Part of a small language model's weights.
Size: 15 layers, 12.6M parameters.
Training: a variant of Muon for these matrices, 204M tokens, 6238 steps.
MLP neurons of a small language model. Each row is named by its layer, matrix (gate and up: input weights; down: output weights) and neuron, and shows model dimensions 0-255. Each number is 128 + 32 x the weight over its row's rms, rounded and kept within 0 to 255. Numbers have three digits each. A neuron's up and down rows have the sign that makes its largest values positive.
After each neuron's rows, "fires on" lists the tokens most often at its 100 highest values on Wikipedia text that the model never trained on.

L4.gate328:154163202101149097152153149117091127119128124162181091184177057099146123123151105182124118103141174121154071182112144171088092145154187126122157147176132060173182068117106155172097201143154144190144155120135149144161154165142068111142045061131096116159099103201137093097116095172128123139115159163138109095108198122114102157140099163101102119115119145098152121132141102180093168119172141134113098112149163148132189139170131144126115098112135184187127107104120167131140079130049112128176114101144086114125085127187070146150184187069165139165123110124101146125166097101120074132121162102101114102156096125121175134094082077145089111134106082137095161144144073110089169099111202144127137089095150131152186123169145169113153128132132121136134119113158176112148132126123084
L4.up328:192169176133125107173137093157146135138102132076150132207131052164120130135127084162119123106121173108094109196147140144122066161113178129140132145097140120173180087115126143182137185152128086148136214121128094115172141156145096090112142114117093140156098106190138107127166134147091151087097127103080098102132137121137146154125138141167088160160142140065110124158129095115048193102174135110111119099163121122128167116115083148162095147150161135110119043100142151090104137110090095118163096129164102073134141128185074127089146172082129105131087136110077073149046081068124098091120142119147142116080161126086083091175104123071107109133117113117078142094101121091109105202104106129176133124155082151162127133157102141035119084115094139148102128132076134083158118140094060
L4.down328:129045118130127064090153165077150117143097110169044097141120152091084130153141135139143148125153146108112098148107193190145154099125145145133123062148090105111130128158071110168128139129128194153121123138115111093128106168137126128189095073130139148084160105119131173084143088095188147182093082144115127045132203148131097084127123152075104058118154092138146107098153109124161171112177141113114154190176210123139103141166113129129138119123103148165108123120065106085118128130157109151079147123171122174109102067138119150182119146150116165148124099161126127084183081094118130135125206161093163041149120083114126119147155121145139114109124139121098066103172132135137086134126163119137140121133085110117119080208151137169159119093119147145153077148076141159045114210130123
fires on: "A", " ", " Some", " an", " O"

L3.gate348:105095216069132115149130129127102089074105126120107105112166173145142103119093148087129143052106115145095143116171128158143116165143151101110132141122068075207078107157161081141073126163084123129127141082132120122129118048150095165161151099112132057128138117140126196187141142085101110164153117067171160206134086175062117115125119128088151123115119122134149165064145131119106061138148153134108045109147091145119121178156120111109152103116133084121119113130182146174128182089125123142129125168094122146112132114169116155092197163135186189096112121093184075148069149158140081168096131074166127181103098108093085161149131148152097150132116165163127105117116145122052153152122111149127130162134150148163124156143176191115101134079157143132179125107173116078124151199141115
L3.up348:156081126107138115153192143141105168176136083135138090117163132101178193143103141141099101107142146080128194125161091074148155088085164154157113216090122126137133179132143100123121180112143121079159141111123160142110152113159110119116134132142056107118092087130178094089144099106136066167137104201152112144137140145156110168164117153186133146121139146165088165144160119087138070103061142098107099120160141169080102170182135089122110118193145083106095125134099155141133072082039114153103097192126114167142126144157113187194171120108093172138154165147117120136084067148137146146152142048095122086187123148146062139122118096121102145174158150200168115122135092166141106150107136100159130138181145150132119129112131096127109144174077162099181066112112149081073115109097145
L3.down348:140177175117155116152135161156120112157067136118128106103154156173184139107063121141072068087160135111135122191116178103121129197146133138107130070134127061127141142141158100185099157124078112141106108094126075126115117087178103126134169110109113091109127117161156208113182084163106118176124122126169092151085084143112149104201122101104131142110131138091181151128087131136177099099149101135164063084109081163143106188118229110092130165101144121166144123168180146167128111094172093134115124179124100181167137173108111143117159193119151175108117091150169074092088170185182101202175100106099131140183116144103144155110088167164096138125130145114089093124092111162124164161132125144149142150166113166155089140154111179095108096091128131175098124137139082114155171188115136
fires on: " Base", " water", " Rock", " ground", " Water"

L2.gate34:125096161142145086153110131164050098122149145142126075178160065142131155139170159166144128103119173086120129094117095144137072175080139130154172128158092126081122148155062103145104093097157196175102095126134100145165120146106070118155097123111088120051145189135105125106102073082124164094150068072092130122094126141118113171128150156123115105132146136091098178105149101101071111112112165124154095067145154131113131120166106156142123128106089128195006091147129134146176135137068086089094142093100138149101148148162117110141153086119082139125113106107145215108145076179091136121116126164125170122108125072114126050106115187093095080145137133104112103124113111173138159172197111128149127110135087116144160085076121112095103054121141100112105170174094121086177144157103155
L2.up34:173139116106158105131083107189089121115121101155056107102151109113072088101135111160105079125124207166190113098142121089142084149104114210150135127086129169144127125151105116160136113065105157193153083134120109157185055141155111122172149121113144131105162143132158159144132079091093146107170129095076133103100106138150089141163118176122098082146150151143181189130123083137073112094133161138155066134121165155112175109189113098128169123139152150145095091176092120174194107124096136120159114150128110139155157136178139173138091168118156129172062119134107168104114110125110088165138134119122187115107159092097068110098177203139073112162114108084127136131138135091154151152156133147139211078105106168165113165157116180071154033084112085114109160158112143165111120150096096
L2.down34:116134173160122032141144179087161145150145153111167101104114143116117112122142169150158098109121101128139085109155076185060132134077115119105139100151182155142153126167079092147115118147195183163122112101115138092153129116140098113127110094125162165093121137190103107073163088067186110126106125110069126120089206098130151097047064082109088150109174088104120184164164140122085118087167140119088131079106152040116114143140128157159079161130117127165060121123062115084089150100116119134114149107129150118189110168124055159138142154125079095127173114113131203158131104145130187139126143110167190104095126085145139141118081126097151164092137142126130037091136107111158119148177125140141088160109098163173139153127137090133087111094126136172129139102148099106103177155121181
fires on: " E", " O", " e"

L12.gate434:180131116119127171094162112159110143142104137145138117157141148146113106166089154134138164131130091142101149147135100184104090113177095165146113091163074112087110085142112098138163122133145112113154059059105104105161122108141144142113129206149147109112132110162162133090099058158176135154171132099199137185138132092085119110122103116111127091137101094080180105064124170128133165147141080165179046178097091155105107175091167205097114157115142083153135118132180141119162091162132191121103088127088119180092137132171108185150149145200097118165112158128162113143155139173095121200156144160092120173107129147097140130132112183135152167153193158117148113143154178107141167051147123107155157074147065184116156140129086156081108174142150155127100107140170108085119160152096049
L12.up434:135193089132172162100073168108155126099136124138094104131183119094061090172126105103146071120117196039123111150190122090182085118125079086101119123106144175109058082135123113187144125102178122099130149116177122089100143127123074114143116128171161130052140109165152115136169152138158167101160136124142135148092181127098112075128114115136137111127092106118174107166050106114124158120093213145155122147117133187151127124150101205151126191115109094162125154167127131093155164123148135161141143162094117150119111118161127164131098104113086182161116189103140121096136084116108135141174087213146128100111173161136133101063118160140132100135151127062130137129124139110126166173115086183143130088097108111103068115120102144153138153133117172131165115138124047061111144068193087
L12.down434:126148160138144110175149182100112161110107110177118081155157089150086106177086095175129122150127131102148152104117162189135111092093176080068124139181084131147120108120109144141100129095144114041104128212115180131184183123111132117151094160133137152164102080112118136094086154098137106147060136110132122108153098082155165164138089148116155136170187072113149141091112174132102130163084141158117132125122125086093164189100089096128147158109113111091177083164151142154118176070105118160145125130098109163110053154156118154138137175171138158096124088170136065127148122154123068138167148130167146168109091104127040113124098128114240140171111150147115074118157178186152137110165142195136088130096092102137114186126090153079157084162136143106155088137155092174139099116116111
fires on: " |", " with", " T", " States", ",", " L"

L6.gate30:149174115111167131132085139120153080091129124069099073128162137181067130123152136107075152138051163141103125143124158134084113141144164106120087111106126149098123059116152119118148149160095082161131181088114087118119115089102120153122156114096232147109159140101128144059106076126138164145141099081117147105140155150110138124109096141134110077079163089090146155142148067144182204179125127157168174108196159194160130138122130088077115141109151075125153106134150106110130115176152112132143119125110198110137142062129079124132132128130165007162125107141143197110101088094149135151145110190151086102142113125100101177095167186081170152125096119180120111116098102113091160087118116159155091085148107126068120168098160170087148173154125182147119118137139152149074115080150141
L6.up30:103106144101135145074128132131104159141146115125103133154168147138061092127126052145123128126061076118093125110191155193113081245092155094116111123148152172136120075129213125109126114089091122120113152126078111130136078098135088064127121182116148119127143143115113155116157138137101137151158103121149073162143093148136144087144132065127069130114108082128131108116106127162129087152133118150160080134117172113126227113088143140120178109128153172156173116109164157137110107149169139191158101123101127152115120101173170148161134159120128142111205161115072130220134112115099105110122094133117047125144111119123187168126166144142127175122111079120154163099134103147088172068177115145136108127152091137048148085154091124070158170122095116150147125118102135099203111209172147
L6.down30:083097117155110184079088113097154098139158179115128116176088123189140194092105122140121132083165074170082152154163113146078114085201135172128085077090130141112160134090066078117109149152091143142154089121115145097170070140111131139128140057170153186160139118134098090088141156134146161166091194124130133152154160146168099131172108191100134153168123108090166144115133195096088187116068138176188142065114093116188069117170089081126149122133128135162116170119115134162102084109154113139138088126163138084093161127172124140102145111109133125118133145160158174112119095125149130114140155163153057120115192131071121143108114153130183108147128146139125089122121171134137136071019069132118124112147135151158132119140165113101146144103099195132142084114100141121096153107061071
fires on: " |", ":", "|", "28", "th"

L4.gate482:065167179155100079174137171164103144164094156186147153139148136115129130174134095175094162121081165128160120124100118126136131149082101111193202140115113188090168119052122099105081097140130137113141131097173057138122130135112062131122180104116165141147152137154123194120135100120126152125098206113089152166155140125142108143113139131117126127171103073159093152097080063078156108146118093152112111069146127126196178178161109138115164162095068125131107111105117123203119095121124098117149160185059166112119134089146098111163159108105159107186173120112088130113162154083090097127172160148122145079074136093067053089129170073120111082166161140131143140097146130141111147104079083142128123123133069091181157165147135163189105104118097101127093122114147072086158136141140162
L4.up482:151143151146103077169113112142098104116104152147169145113104171171097154067181111092118128106119138137120125101073124077134068197114123138109162140101119151118159134109108149090067079090153188133108108084198068162102118154094178088142126145114127093124156107135138147123117097136138134110101177114098125157114156129114080144098143154104161132181097144199095117110137094101156157160126122159093085049148117144163194153179124171135103188155080128078144130106131118140155119153125119147155150089100160094142135097145065167162143103048154105172099168117107099122119163094175071164107145137118141070066156145100106137167186116086135100167094108111121148122072084078084140129125111135080125120025042138213139123172114133167164177093083142125132134077133107101120091133110149
L4.down482:082163087110129051129146140148164151202159140160091081168118125107144084123104134088116154120114121174139136141106097146181135125115158112117171099117161134107158135142146087154106109172154140131088074124105168126147210131166114046096090106099184150081205134113060101153143158076110112096105154143089110119171090091117119158111075120147110181130099181069138091082166157106179140146153134168169076141131121115152084110126106056085144100100088154136086112150116137089106129122155163133131136156128104097154144172138109164095125132108120100158131130091142166146100117131120141185123178101140175129105146097176138086090067141129062143091085134121137108053107126112192094126122106129107196115143107098102088193103131154183088051140199063086108130130181096103138159150160120
fires on: " e", "E", " go", " me"

L4.gate349:088147194090124149161163163195091145165140082177130101143117227138175139094132093044129156096142089068117127165131125158138144186117186119138119105189133090127140099147180102109087151054127150117133087093125107155137092103135069149107168126184154083135120093160136110139133091116137122179136187109116097162173165090108140110117078115161143166134131157166114150111152143180159177126167098146080113120119142118096124120093130130146119107139157121113131130145113169149083138109076130102159130093166089147197070101190102172098149114133113213144109108078092104171136177145115125147121140094090152156082100116141136126151136197136181150105127063153129167147160103122074103127068064142072130133208167147167155194135175158154106161113165155154146097120093104123128102102140109
L4.up349:140109099106150091103168117163071113177152162128108131099171151121157150121135116148142168147106107144155111175176170164156143221166186128109134192134118120125167089151177107122094106082080117083153177130167088164113129066160131092100175120155028169142159080124146169167105119196148153137099160107161126161078130106131146089110167138187137153164129106146134135161130154177155163155130139116058080114096127148103128140132177102136107155146074091108132129057095153123119135056073117122143091139128115170164084128154147111149115093112146173182131163109125122171072130123077139120123095087118090108119161099171122125178118149172103117091116052111102125125171130163104139160118062120100160157173178150135152147177165170144093222072105107166109105119129100145173170110117146
L4.down349:137173138102147049140130158120139119147109077141105121133107188126181149109149132092174143197099096106136071137196137129085179127148234096125130129120113099119166118162145088134148114141104090122147078097095115140094077084119037084136158113146131106108146112136108153117157036132139111099100141093142132135135128145158164109113131131132104118216128109142167074119154178169170056131113067149108122139091109107110103166075175169105134098113140134102091168183154152148076127110150162140163158170117103139119139131134086154103115054176116148125156084122134091147072179121173089157157124104130090101186147163135166123098190172069130207114125147106129079120125135097107147114148098122149165109158110160126140146100109130137091101145228160093075126148097130124105106196143162
fires on: " Home", " water", " Water", " land", " ground", " State"

L4.gate170:077095186106185120095181138151118071127141172133140060106127133142125120118061147116125126099120180203129156116085086056078152147113146187083149086098116128087131078097181099143080168131126183087130112136122112089122115086152132098125128153091182140067140112118110099138114077154144094122082110102086119092121085083158133107153100117103131112106159131156089135118081158160112230161165109132108176122125087109103100137138160124134135129116092183138065058124077082157094133147143130122145109081151136155171121152114151183115151142080120137126174075165136116091136087125154102111086150101096203099123119160146150100127147132084093074143050111161132119183101127149146124138162089135061137126141159136167138093165091158118165077078122095108204124166146093129190085163101122
L4.up170:107087175122139102174136106105114096158092124127117070107181096151145110132093149101134097084127171168093090138148128103070110134096098249147131097091158167107155116155090131130084068095148129089154097158136139129095124101142101079148060133129092085111150119139118090142101103104130110139123118107091130099149121072148115152145160184074124138124147109151096176193143130148022099133134101140083149127124125125106102185073181103122157107101088155110069082155122108142113122095076126158180138140108124147114118145146140116091104105156177165155111149185140113103152106167149097110106104103079223067171205117189144121164148153090126127120055144161144139085123107143155183164119157116124119092129190041129125121116119131109194124091108090127114159112118119114216109117092113
L4.down170:071114179107104000102132109125070108113162131081092126089073136180130109099094148146131159167117175131086125156081099105094139107119128155156130076125101169149152135159128106112155142141109113129127172097150088141146147134109103066127110109090160143114182112165134159089116087126145156144068079123093212092091167126181192134130114147125048142124176164117099141136189173075104140083148107130081131165188141083154117135183118135171113136089132138173089123162111142116149072128173168114126145131130135161116126127126131149123137136090144137166148105134173163127129093127103129152087122109140222139119134145103130153107089149074117068172141126129183133126108109140130113154161130147174158136083104142232147062101119140162097081218127096108121131171088101151112131177103147
fires on: "A", " e", "a", "E", "e"

L11.gate8:125087101174123120108110149147132137118102213132125181118167142093120137182171151170194127125079114116129131141093109097130085150124084100154093107116081141167174186050146086156189135117145083162115148143071114132179141155096147132106153139094194142138141148114147172160186118103119079190121162115134126081091167117124058131142119091185185036156117088135147148134160121110107167143172111156148191116146134157109099109147120134124105144103129105090147145072145077137087083142121148070126070139132086136091079156076143150138124085124120140095139113149081103181177139088138071112123154111168175121080080145118157132136138177129219092139148098173058148111132158157103078143094078088146109112107141064106113117110110092112141134069131138101116121107180165089118112125167182
L11.up8:085090087104151179160143067106151137147116166124120141091125149077150120141122177132163097082129200125151169096143072109045102136125137168082132117132128088108081108090106101148120123096163109168150132068103121133172085170083146076110139116140140141167115173149111068101097099134131113173108131139149103142130093148124144062146103119071119165165203185146163144173106156104134140145134084101156146109105133127150142160124073157161223112123116196158108113149146149131111139098186151158133130151172076068131129147120090110130116111113141136137143101140193096159154197140099133089074130130061163179129124173187098192115098140130079164147094107149046162177077134117077106097131102067086188156083109146098107161115138126112101146159127144153103208120159150134173132133124156
L11.down8:126120094119087128080160122075175108134121100152170097097065188087133145107103115168121159102115107149180092145195107139155162077105100112118175102161087113160145137144106177104129129099103127162099134128085143133110084075117130168104146172139145083071199099146118143033141078131135132114151132108105139067122157093136061145109146106121142100162093112155094125134075099147207075148113155138134134118085092079131072140124103135127092123072154166144159126176174094129121094178117073147137121076082076104155127078104137107127128080144137153073120102141180153137131103142071196138149097190155140109154098048107159108092139133151114173147093165101047095167136128097121152108100129106129105156101143152158078107174140139154086219124132147111148164141115092191153137078151154
fires on: " to", "-", "–", ",", " and", " &"

L5.gate223:140118134099067139165089072178133101165122087136098144110146181099077147189083128155129083160129076086101159179163096121109127098157130135130128129115109104125164053152165137162106092127142132093103098053113136067083166078168070125112086139163120194178171148131113091173120140173091117164138135131131162119156141151068110133151128125136124109117105121168110159104139040131161133192132100175088099133181153122086170061156133111188128158126087098084089137093101130109115133124118104104137127159166067137147112161158154114155134153174159128097106178155101138127095125154163153155142092190135147074088071143127087079180060162106086156121151126109142109127121056119205112110082095144169079142136152137186158150145139157133108170081096170177153152136121091075130096132134090
L5.up223:152149154076085115171078117094140094115155210090133074160185140108056209083195134173117142092114133136129108223140143170153053120136140089127155129190149087138153112072085188156093130109174102142094103174098138122108123103120162160163128133119119085181144135081106110156164144067138147113132124084097126078160108107155120139113107122157059166144091107057111109125094114121112194092152082102122096179119097153114140118148142168162134093106166130090149177055171158178086147089113139162103121173136172166147133142154164115139173109131158146145096167118069120122128117113103194103152157134113126069171117118134124147141131122114125114165128154131099167114124101126156122094122179133061167197112113174144107143143129137126192160169090103130175120168163103109135165115095172
L5.down223:131056110130164109165116088095173158171138171157085109101109142141114094090169139133085103088114199105112165120095129148141175114146111176144126123122140181160122148187210145167127153140133176099094098109149108054138193132120087136171109127137092158141133122141117099140123086118128183133107143086055089176168122088127133168122100123141105104137073087159120122173157107086130119094184100095089099087167166183120124145126162132120117176173126112156096119163061134173096139065142116098157099164174118074137121182170125132114152123148146083142082080146080125102128107108120149119150085063164157094164133109114100113140115111081128164110118119135153116087103134072173096146114107129102136129148129067220208097117210148144151092164102150137124092145166142068215101135132148
fires on: " where", " which", " how", "cal", " National"

L6.gate311:160113197130078245133109164156125080151192140106069131203100142128133102157140145132132106152098105090095098121099166083157137078166181124097116092131136198104113129136106112061110163077099106143116144113112166139110135135171103122126131162115167111131063095053147125125195081134090134117105119121089093120158134116092078143149127137152121169090109076096149123138171090172102104135177125129125096135130155108122141150157138094090137129120121095141142192094113152118177137101145163120076148164114177121128158140137115104109134140138197094100131058130098152216149150164124148123129136106082114187089121138139187179114100099136114128152187082146138132137094087134192188142133107138150088066095103121101174165114172152151186182163119133175135151116117219082173121089130122
L6.up311:123139148127133102157091096137093181143058120112160112134177137154131121142142108087134141091145108173080129166104113111072123142132150073096087160191142157129110125145152153097154139104148212088105142148159152125111148159133086097136139176152142142107156051109126098140154132172115064104044087116169158114099163201113136122161124065137118131074140026129158178119095137174098088167155105137159116150124157147164120128155079134138130160094068144121099130136157068085134175067134187133120138164126135160095161154163180148113127171148140197111119108080032099168071146150140124154116105139091116098108138184105137125088200111112097147119154149164089126100125093160133100051094101148153116129108104150119172117131128143136115162128116135130106152129167188166025092111098123
L6.down311:078158102182125086128154139177214164090053209140115173163133115080103136152104099169165143170092130136117159132084071147117131104070097111135167150111135173142097091109097119116137107144124101137151083135114116071115182064143075114115138127175096148164152165180087154119111083120094048154128107188069128181061111128184139146091130132148126132074144134138117119082138116153108163170129097054124108102108140115161087108128128123108160098136119120162134180159130123189084141179130113135104106182156136123118128143153087130121099131109082138144104083127178134121141153097090145145157139165207150138140119082118108107175153076090142095158118141151145132128123203194058143079136070148168113110109158145106065069125129107132129126092136149164125087129107087100175072145070135
fires on: " |", "|", "ist", "ated", "bi"

L3.gate262:081143098162148111112132087154192142190138179138122114080117160164152114132084084138113128125104089086086093081104120125125107103151145142131124139157109135150130140099189142141169167126194108115113137117113113133143218120157138041131100165124136155146150106129085131142070062172153154118102104135145137180150089092155146109155143140135123147081115172141107103133081078150128155097177145155214086071182128131119122084114146146097146160182086123160152121114095126092164198107103097124089170176101160127179133164077086129131136136133159144104167099186099158063056074161130144134149125116073102095145167136124175186140101082121126146106127100147112098114211113031137151096119104167132162149138135169117180142102110067176094101098128166103177105114098152130169136142170084
L3.up262:061123131056139076105185084124161117174101168120145131110133163141151152194111082137077155066145129040115111011148161086133148103109145126087129138143166125069107170122207149137091115153106100138153133141134170121089091105108133148111141160109154107087071131109123169107177121070082125095127121149135149130110106096124202146118154121157114093099066112095059113107109116081111157127103215153127090141125128162125155081144102139083166127089033108097129149156100098097132168175127156107135140102114114099147109137135184177084164112174107139109138106096140132119106141174136178151128172092095083130104115166136123156127132111164157144114093083099113078122161141114181076137171098137115133185112190159157147111106107104124119180122141104126150075142083155088197115146146138
L3.down262:104119136082121062131174099099085135023110098146151115199103074137096102120122165157143125137080087151121119174088107200161132162101134148169151128194158163195100142107151103143133125124149098105166154125131156152161155156168080157126121136112112095139153092083085115103112098172191159169105087138107131153144131136158130124096107114130159127097145057140113176110140128103117128171095086184094202115144154097073055124107119079096102056102150137152167143099103132150116104126105144153079116150151151149133105097155095132074106143161140162131137206140091116146141100127111137115179091107196150109146147071144132108154094112092149137096096143185097128169091101137138113151110172133087134125191091124135088173255204111124112143138114125135130136112145160084117180072142121
fires on: "o", "y", "\n", "ia", " Mario", ":"

L12.gate353:089104136133142092113131130162086104200163159160103112196156114062075026200108155118123133170107155138137194141138166106114141136072094139085149140112072131136161058143154118175191120109097127151145152091107176148140061107144079111129160116139158138142062152113206168099142110162144160113158159129134178146148147110092130153152151128168110136101115099120144133116144100092145208120099141158152182146171146206116083165108115168117141116163096077169170089126131170103116110114176175156120083132098158154112103131132123142112117099165130164164138137117107135100103196156177077128190114093173138096102100153103154140122082165073131119142106132192120095101120138128126131197093132242131083092102130150124096100139153164140131192135110122171160136109147146105121130135156153
L12.up353:097106156062146246145136130138112120146156147114083138163087113074133146102138164135122119156119178130162184133137110121187110099102122101091065118134160118134067099069170130070114142189116134116114128051164089110098148148142122104126091077124154152090130121162097148137081158128068153152087102145187114138108144164096188128160074100147144127129108133122152126182056139118115166144198107174211140123153098192145134070115143182154150118143128131146149147126120123090126148134170129155121137104159186118162133092110123159097146177136146125123124107155204135161149082141193172108128116160060108065149094081109178141168109148093110076120172170141082119169125127087159113110121112136171142145121109157090108142085134127187132084141144132107109160157125127201168165087107062
L12.down353:130121111091115255130140105205162144139112159154118107128166088147064140105131141108174169170105107095163129114174134202152130131081166128129090152121105136102115093194146165110139116134104150135112097102116167144121124067120151141160144124132113133162052181133142147147070146171125123145205134154132171110122146107093153126107136134176108111090127117122138116129138062121086117132080170123180167099121126096124103143115076187130157092147127108149136098127053106085153164126119140131175080131106146124105159143084150163164123086134134109197159125099143120111084160144164148148116114167185115131101102116094057141095125138079117128137134117204146116114110118159158170122089154198147125082108145107141171126147161133121104101192098068132169155145104154108133149158166181
fires on: ","

L12.gate12:110167111158133139138110082091097078080132100103093117113116045115164063186118100096133104144187124122104094128144080129125054129160056095120169130117141120052098109131130112135102050136098130113109104073154123134146146157112104115156121147127191138073154143125150118137110114159137139104181137099189164173124115109105131089121142168118138145140174161127159059123144150161079165142090168100102136097085090145165106140116095160071100199091177082090151128152188111077105117117095142163110141136092134148133111159173164194149166132118116091138078123167114142159067101120077131103150103045140136142147152203117161131102166123167178148070162119164101130130098152147102120151096087193106175120101165114098079183119166112094152147111125126131099151104057098167070129098164163
L12.up12:099155132155089105145101177100182169126087141120086123094075146135136101122123147208132115124176124150120151100079112109073086146139133193165084125125193113113057078141133062125152115118115123126197181135089154139099117150091151111109142105091169089116100113115125136052072147082107169138161189139142093060065160106132144144193157142136132107105147167129085139157127070108119105150134150111146137142232114072141068113123100109172100183135130131093144166136085149042076124106080119184092164119125110105071163119055108145137121199199155108102093084089168154118114091135151141147130111097118180129121100107107114119124086108118147079069122150158106137128149123151173150145153132180154130148091130168090109104105140154132143194130092102153153177118133134141157168131116137
L12.down12:180102145154095223144079074163119143146089046195136042151074114176124188078121082140105153121101141073132134120117118087110164129127152135106132156141194054129101158166166155129140119151108201152141111046145149123151121127090160156115122194169104134112143113099166108146128101111114144090078106066144116160181139200114109134102111096176123122106135169183101155185116161156101148174157176119155128105151081085094121134148106091128106116092114135141145154150049123102156124081126128157089104090117075140087114100121162150131152183102150111110081172147076065133067136188124118177087126109114124146121097116121129111103144125139171124191143130122129087119150110187148124068090133166102094159126154105119091135133147101112139118139160145116220156153121102147147116150164119
fires on: ",", ".", " +"

L4.gate178:112139079124191136118116119134165152153063125098167075045164133158113154174097131140123100153090153111112134115121128106157132081086130093155163111119091143060117117183155148131111110177110147125138023115094120106148108128128143120104140107116077150135091165158076175092159049087137083118110117137102091121109129153152145105079129171164107136198146155134182117138153120142107178133137158150110070073107142177124136126092095145113074108138124082126089125155123104144182150180088156087152127048158167148114096152111138152159097163134101161141152103075121142169185090141096134136192165124115195083130105122079114160182136168144136092101139129172160115061111133175178159125090056168110150150097100111060169118119106191107127083120139149113138088128128062053125130132090137
L4.up178:208151116093155128142083154075166132120187117145136091081156137085163100133153157154057122099160158115186124157043131100106168156125137118161126148150073134084090088157141133064111085107122128132146133103107108135114126059088074110131107121121151166156095120094128091048196115143120071131078135139158098104155148069179106127103129152139109147169162174102132160106150144116154219171112133180186118157103159095120132149191137144188158077171113127099126103140151158114099157145155175183135147154166104169138132188156109145131161152130065184107112167103120120106107145096122127128114106097179206142135177156119150081154101130157154132097085131129122124165135109104091133110172094157128186109126109119126157172144135106091031115148100087058144088110181092158144134116133109
L4.down178:093132169108165000131092079122127151181163186107145156091125102148138075128149103141061130140168093112112088159114129135141181145097104158183114058123135111110157119130085116116177107158097160139153110094147150082156121161084093104168161100104155137094128146133098095140154113084103095096131108126132125134131166153098162125080096124148125128133096156119115139119131113109168198112161144111116106107107140140153145144088132155156109155091111098122113145164170119140093102105177112078133215076145156084165111053166116178206161182138091123069116155118140144070181073100113126104149172168131117105092134125193037163127154143061074086171171109074157096073124128090169126115084129093164132127071118126108131126124113134123138142088166151101157153166145109111137149072128149
fires on: " E", " U", " e", "O", " o", " or"

L5.gate109:101055147188091136071192103145160122159163128089147089092117169131130111108089124117181090093086172170067113148061136085112180145107124129170106136158095167103124100126175167131125123104097157090116165112114164092145110132159137127157136111127110142138099188117145178146112076120115138122133220125132185160129120129117160078141190083155124127155140140121145180091117128117152118129123144145170096115102157143119164145096092093149069140200084152116154099125111152126109191114115174101131072121086112117111158125153118100172121115156114149188076183109117126102168201193203134112194129090092134125108150148105163044196063129106124103072109171168123137186138126107091075095149100081122138132101115109151107109148131152052135146193109128125143115169152110135149189155152135
L5.up109:178092137168171183120164099132153173136130118101108058119114171131140125173132131145163086067119152171161150114109133168107107166092099119099131141151159139111189121147148193086122095106150141067141073160091160064093100075140125062138120129164083119093115147078142190150193099097109140119117185137156134150094133114189109123145092089135109130175139185116075162098104139149153110136158104165182075139112087119156082108133163167142140163123098055116162106145104120107105141103143136125099145120165183022105135134106118147109174117155110142092073175172125140071168124177134153117147089160120097169128124125096148113169179072124110085127123159187109087138133081126119156099155100137119124143179160081114108163127105120131116129127123194094157106126070104171180181043087104
L5.down109:130100158158137116104131135153140119092108131117088134082156130203063110127142116141193140064132123146069148152145153108126087134114130148126121123160118078102090152184111133153124118114123106156157092105107169102167193172128111137060133106138139105152110123137204162141160074110087091155074118195096137118102069128110133138156111129204041129099165100158140154156146121166112127191156180155197133126113103079139119159124134103177044192156143155145175098133100169149126146062066136161183163123094111115154158169101138208163099120149140121100166136165129136091115140162120109160131112086096160088147121169134098075142081137138096115137151209088152140108043093094188113151110133141115141047099121101142105134129118171121102122135141074082091146147185108144148114123136160
fires on: " in", ",", " (", " as", " at", " -"

L6.gate429:145163128130073146136046092145175169138124148125102123160142057081179142127147079188148113058039138136079110110087095085141159070147154141117115147143046110115110183133120168174162141167125187112155144100121150125131111219145130161161155153126131099117187107133114105111096118157135130079158134174120118137099104079087114102131179153117126156081140127100167160131116153155137085125155101150106100124126125103148119141136143122077104084122091054128119155166151157090174095167064170176142126161105155129098163145100147172141145072128124115121176108136075128148130070190129099186139062103110100108154108111131128086147119064083117124112160108195126149118172107127154194179133066106163108057073121139093179119145137143149093171110131110157074126173131086154102127127137117
L6.up429:135168099127168131083151127195093134150111086125150114144193172122132147099120103113097139129089133157068112089117117179104122211108111128133131093091143104136096092083119185134100179107143177140103103115110147189144108160144122158136114068159113140088154071151134145137154178131151064164146065141076125092102102165095127158151115157139140138105151135097137170097158120128175080116089105127173120095116147092094111122097155097201123150142120120117133112116151101191115146052144198160144141079200110151054050122146125116133128129086134109072027102102099154135131166088137150138162153167126152132147099165098124139078075142139143133133162134162143182157152068093131092082172165162143160107098124146148103155177157102151217147179130075138130149114136128105162167090200140
L6.down429:184162182132156076150134091183147133166096122114086146084128189149134072149157102109093143122188127156150114165089165160165126178147083150165140089116098099089140150152151099122168118100112142074131101162083093084126095085104036137146146156106098097072138148156107111117131078099152079135148161131112119127132190112154163146089101081163109164139153146229169126091193125111103104153117150129115157091138152092100103141126127101110187122140104108124093129203133158113117076207111137126147125181079103089134229086105119156131149142114131177143052071118085139182117099105119144104105121163043184136158136087137164143099125098122136107139133089081156091128103128111098148100127094129168089146142158110105169094093086133099132169154198149127126110150105099111104106130117080
fires on: " |", "|", "di"